python train.py --n_layer=14 --d_model=704 --n_head=11 --n_kv_head=11 --head_dim=64 --d_mlp=2816 --vocab_size=16384 --activation="gelu" --norm="rmsnorm" --norm_place="pre" --norm_eps=1e-05 --positions="rope" --rope_base=10000.0 --rope_fraction=0.25 --qk_norm=true --attn_scale=0.125 --bias="all" --tie_embeddings=false --parallel_block=true --init="normal" --init_std_qkv=0.0226 --init_std_o=0.00427 --init_std_up=0.0226 --init_std_down=0.00214 --init_mimetic=0.5 --optimizer="adamw" --lr=0.000624 --beta1=0.95 --beta2=0.95 --weight_decay=0.16 --lr_head=0.00309 --grad_clip=0.5 --warmup_steps=502 --schedule="wsd" --decay_fraction=1.0 --decay_shape="linear" --final_lr_fraction=0.0 --batch_tokens=131072 --seq_len=1024 --doc_mask=true --train_tokens=1144000000 --steps=8729 --dataset="wikipedia_en"
MLP neurons of a small language model. Each row is named by its layer, matrix (up: input weights) and neuron, and shows model dimensions 469-703. Each number is 128 + 32 x the weight over its row's rms, rounded and kept within 0 to 255. Numbers have three digits each.
A block is one neuron, or neurons of one layer that tend to fire together. Before each block is what it responds to, as a language model described it from the Wikipedia text at the highest values.

Inside multi-word titles
L5.up600:131127111191136114161163137079093149144105107098112168119131141124096129111127078130141124171131188102126126150062109149133102123116098101043155112168123143090071104148135119129131143073082148137125130158073087105145193140125146161162129114145133149097131165093048145082101077109115096101055149129105153148112168135133109154193111115123172079126083155127107143126130196105138148146183139156104057087121130113127165144084194150086057166109121174134123119195112153109169150106116126099177137110116145169132154143139153132098108131078193137103181123113165083102071105113176138137161139024145129107051195185106166120182080087102150131194127104127115186084124132141109141135110169115125138126137119136102171160

Possessive apostrophe after names
L7.up283:104165142143113179152097113061136094085187124068110094127099104132133103147128135101140139102123128125087110156112159111169093125176144163183090097111170112186134156150127096164123200116135156144130130156081112167162155126135158118148143104160092199144161129110152114072107067166136102146120124156154188123110097135188125155129152133094155170136081113097136055132132094127088118086165128140105112161113157122153125148142148112054102168136148110123118166167072112151170141112136133100107186131164125143102126163115105111164143154126112136156129136125084089121192078172122198124151130138143107143138165151133147089155123118153146178152128130043114156123158164153166151127102134078101127117180106127179113093
L7.up1038:169124071140140080111096110133138102147111121137113121075164126096125157054125140101174110113149128096173166154161140135140091155082114110115160137046123132188052116131153137159122112163089177072117073114108168126128150083163099144066121102179133130130154070080221141107117074074150140156176116169142086122167159118126121195070164144099147098144148131112075111130105124114146087180105125102151050158089136136134099136137083131131119170092152121131136196136128140134127063169092142087091144113133194107116099109140147128151155129106141150150152155118130168134131146174118127154161180161129102141111084078148121161115163126063115111032092138109139143102121131144139137082104129107070093075151091183191093098
L7.up1057:141179096105147119123085108143121123159116123084181119214141154151079130100112090153154143172112081159229164112186114117132081161178150127107110158119127132085128146126121090141115143103139126111094128111109110121133130152136126158083065107108156159123142160198125142128115134147144138074147116117131172138141116114222104087139149137170148086101110143164104147089182121116155061137182153133068082101180146140141144150092134096073106179098120110117119152177096086147098081157127116139071129147168160150119159122156115171160160158064162059086129089125144094082153151112100102102124164182101153158166110106134144139109175089171120164146123174111148112120184125104114154120151104112124131139139137113123121180
L7.up1220:193139188109104139087160129139114128142130118158162144150146148111133124062135152099126173154179142102142174153147161062121121114119089103204162105127163124186144084119149103103103114146131158118135117168124117074119196120141061133089120017120159134129061182138141108124132088157111231183120069153138108145160124096079072116175124169119136095139107172141104074095118074132148096084157156061097101123078144142122069129118125139159048171072122115114148141141120114171158079103133129140102200143115224164176148028167140073115132183133092123101105119122113121135094103142114137111070094146100157119136098133140131130092131119202091122175146097095076157165167184121177146118165105152081079122131136114106151134
L7.up1276:169132158127142110124160126083135063131083136112103110094079107137105129125075179087167109145124139127159116107139168158084111177166133087095153175121109107118154144109123109169139128142130106105098094133053125060134143143118132055124111079155101126148079132084098094161114077149124064147127143110117124172136095113114134122128167125069113068159140100132204133137125056136176092104147120133072061125169136135130149130089109065073128117101060186111126143217144086092117132119167213121119141123110158103079147127102157120131130186149140162153175171194035116163143080123126189130180105139169095148087233128139078124177107116141100130179123124136171139143065173133150111131144083108136175161163091170180082154
L7.up1457:125093107102168148113115138111137100171100120077110081142210138173164128066111137184121120125147147097142155094117149099170116137128111115138120122171063151097072129071170152138050134200206143167106133153190144113116166078099068109109135132114104184143111079112126171141149118160080168171077130181142138142116123155155134115115174165109090133129076138175158092079148133112050114092110117099145185178151242136131145122122171156148105131100122134131080095153134095130169135185073079109108202151087167119153153168124145115111097163122103144109103098161142119146092172186058093099183098114175122152124105177156174172157127112086116128079137055142103101076128109161103173108114118141117123104163115074069077152
L7.up1651:144098138130102142153109141142076098154094165076169166083122142138147166108173108086103079113103143075086167157104105067119107145154128135163094186129115117139144144116149154121129221131099112060172125106163159144137174152064068091130093100199184101133162152083170152109118149083104101110169104135133111134110119082179115119182146124144184074075171082112139087130078117146137148181139105111173099105095100100094119168149119107113041072094164177120173123140117111201203111100087101079083117127052166122125183078116128128127148144104110096083099181098180139105190094147154136122131123134151071147163160139141147112116107105165133136150143084113141162119104206139138125166135105140110090140047101072085166178
L7.up1783:155110169176154127111144135066110149119122096174155112122109137160093121142103108083206142087149115179089135128163162071148162135133103164120150144136058133172107137110169127118125129162171127076094104129143185110166145072149102126068099100136117149149160125149160165116129101159147144116113112141103119071118144118151092137159094196155135094108117132137083084124154157126164166195158121149106121075136158105101160099187142125159129184138123145136118187120078119096190119140108124102078107099114169154097135083090111168085169116125143096159153150054162094144112155109089133093130156163072166105091141167118104091127133136137115115157168115126089161182098062109150146111096071102113097109145090173120150118
L7.up1894:139122137114127077091182119103150154106121170111161167145118143199051135138115105141147124122119087172166131125127204094115151124108102126153186126119121147142127103152116182091133109138101078067091053154115172177125116131100123142134157145143097157110151136127139068105096136160133151087173148170141086079141157116116072096152187149116159100130103137143126087116145102129117217156140112105150107130126129133143090159115121125073120127084127158130176114167152100093105107166061126103113046137102071114091118113109128126097180118108135081130072142099165108105184106191198156140126163103147093093187161182125134082158112155141161112177096117187109100124168152129132131110153106139089148083169147144107197126
L7.up2248:131136211148123096118212091130138142054116177143165090163164114110114078120127077143134166172157140079133114095142137153124167131149114169153129129104130166171086074108143132106124099190129125147106113198173135097149088121165163077089154127195120148162129141175097103140122142147165090172169151111146136099065123158190133122146110100102179129093108118160128114099123119126098124125116132187155091172165077096174189161148145163090106107128102116132146107142027142127150106125066188067141129127136111113110154139075148078109154105146116120084149146064201110111113038163183152124219140122104152084080127168040162102113148202100140147125127096137072153173137160152078080143129137094129071138125100138085081140
L7.up2282:071118066196084139185107161108101070088107141089161178122146116128068118177036113143134129108103122065158089102169152108106149077125143124104123125087100141108123112083197010129182138135101132119052091172130132100138115136095088075064146117104145133157124094098024160128163141141131106088161200156122131110194181087128147107122104101138145171125166060125081122106148085107085159169140097156116171088140147129161153114095086107177129177118096192158113096089144096098143126216152117146113104074129131138090164064113161074083131118102157188110122093137127119103126074166124127101123130100156139137128076121127166214114132113073106140096136134136124156162129170142159122141135105115092161110131120155129092159
L7.up2293:121174153172146124197139102084107142095141139136103176119144092152145112086128146129185120115157107139173124136196124081155151159139094137075144047130141083143041105146136116175156166057127163103128087188159118063148140127092103113116150106110109167085107168145133061107112155152168131090084095165188160139159180176126160153141143132139098153092107142081151118083104058100149083156154164128108138158123196105206114148120174116094125161109123157132140195149113162177151101154097142089107155147118190116127162172147055087127139122122140106119086122042099156118160135165082122165182187080096110144144127199108193120153096131094127141203161125093142121097161108121130151188063175105102200177128173102145144098
L7.up2301:130162102119159099164119161122122195132106117076123071097192128123071119080104143144115142171098096167138139113125137134145191141117128103144121117108071165122133097081222077172132148073089090103121169153151113083128166121127059151108112096152189137139198140116150140098196178131132115147143157119148103084191218117142148135160150178107140127097099104183097133132141134126135110162122152097072122161174120130154136128121104129155137158112127159119149090140123133131168149154145131081168093070105149209103128155118103142141115105096174128091107118077161130133097105123163179140188121107112106147186113171123129132134151195100137096143130136136145125151132061135156080151103100100124187190146040149144100161
L7.up2348:127146152096124125205156152092089146126127147119141101086100096081186092087186131165173118089105153100102173113209152097169114129168189159070113093090157114117077141140140097108130169136071135105055101155103118109122084106108117112171210170179159156107134147065081158124168098152121133084079154153107156098155144177204182136124080136102128142094100139134101124131138073099091100167153141142123138158188090070176132142124132121079105203099102115144072091118144127196106177163117161085120097079122165099147163151103107062137123216144131146126140138148155065063122138143164108077108119091122066105207079156151156063110132104119134157181123082083122192094186166100115065150160084115118075093190077143098118174
L7.up2351:080194149129113091109137119035138121164155096163137122106118178116129173113165156135151127167147104135238145132158165060198139094144088112125137130118153134172107096124158079155115136123093185068144117140134107165149158112113116088109071197187140136106145151128156069148123063163118111070115159153116144137147172081103127138146150137108153145130165131074114153182111111119116094117157121147138118149177211146136123135193176128091104152109105104181131181188092135143141141126158138031179147127188146108144173068100107120187069115109136060087063114143139158125151075159101094130149107124140088155123069094108110117147082106121198104052141103153111086097068133155112198115097086113127105105102148123122149044
L7.up2570:125131175111142127073169140083088150120110141104116081156136127160164148082144080110162193156129100094169157121174137071151152185164155186118123148098147164122108113154190087180115152125129154119146097169120121125094170138103110147054162144130139166090137166113163171121106164145183146159174161141114135162108137110153133093162131184132115081128146139170127088110149158117191108116165123095111067151118128150113090136170109154178121094103154142109165178149083116107171071177142162159127131124091189176124195187173109150103095105117125092079090143117141116078183150137070138105150171117103107108175118143098168080116154127116158122127175083119190151194133158116157132178105069079090081146135132154113096115

Mid-name word joiners
L5.up130:122133208151143113167159085113150155102090168111093164113114093157118120114139177103186130147132125135164098130153094148162114142139161168150125160122087150128106099100153168144104145115164139087095089155237101110131090140139154119076091102166094148146123176118171089110059168125117132085152164183099143099164142151159114139092103168142158104122128158163136138100120071084136150146148137166109110090209147096131152107123199082088132159123134155166125170143057113212141129130099144141133132159161167150154150115046141171132099154086141099133159091059181119096077067119095122215125243099126098162144143139086125117117158181078110181135153157169106106127098158106179080150136089141094108141100121118092152115

Inside title names
L4.up35:239148107115109109153144099133184076107174122059068152091129085162134136108130165181105174150106169085133102187119188097134118085106152135086129061163122118113130122134106109176120101124084208159107162141175068148098145125137190161117118116068088077123125123145147103117146123138169121072144151148139134105207222090165069098153182204149131148111127118082095143107108137112149103172107148153126112090102142069173141122121177120084133107113113134117119126216121162133138149069150128092100154100103145115063159103098117137104153120170158154109137153118185110201092079137157102066132102147136117114131105120103115118119076127056180113172113164174180142162125178144146119092135154076092136139142183157157132120
L4.up130:098126067182158123125127191113125110101111135120105150094123123190130141179059087146146121138103133131137099146134173062101132160192177159088120135116104079106161158096118195147093108117146078108118087130123081153080131073090122112068149097147075174119145138146167071067083135136173114109101075142142164054151217130180119077156167142127161099118081093058077136129116152121110107123068108139132152139118181154148109184132154106100121133126118134183080165157101134157128129153186126124104093156062138157085082159114135134107197131115188101158147148093160122119114134165173133145164083113148144137113134154128093117092073142087109120198165131157122130128092174214146084152060141088114162120086113117200073126
L4.up131:155151127145172102140125160146126072134131146146072162100103076124113124106158120121125086091114128166123154163113116119143146189155180105077125094142139136119102153145080120109130141111138148097078123196075128102123094168158168148098128148123096116051174119082132114082116143189202120081113129141144160102152153105154140149141172089159144089185054116063130154104115152105124129118123144150132108081126201076110147199082138105112153103108092125101083094172143128166119174092133142055138074145130183183114125107147089128078130137104138136131177177129116068173160078134151132116096119128085160129104146106123107080150106111119163102136124157160111106123097116186115127128080153077105181152105088133110130157
L4.up2173:228188144130119097183143129136133097131157162156114142069094121133133144097149137106137089126123097115128187139103147066117103143154111133074149104147108121108092105128045153104118157075171146104111061159121154105122112107151096124108095122134061165063155148142120109066130121145141153141065148178128117129129182137142100149123136148123138087162049136120066137153136132112115125149133070114095111132148241111136183163100221100139149151118122126147106193178163134139175123106130123092125121173113137186081112078171142092106161188101133162122128179116153129135136122155118162145167085110100126129127200147117134113179098148138084173218109144168161100114085143174122137119123141098124140132091167112132144130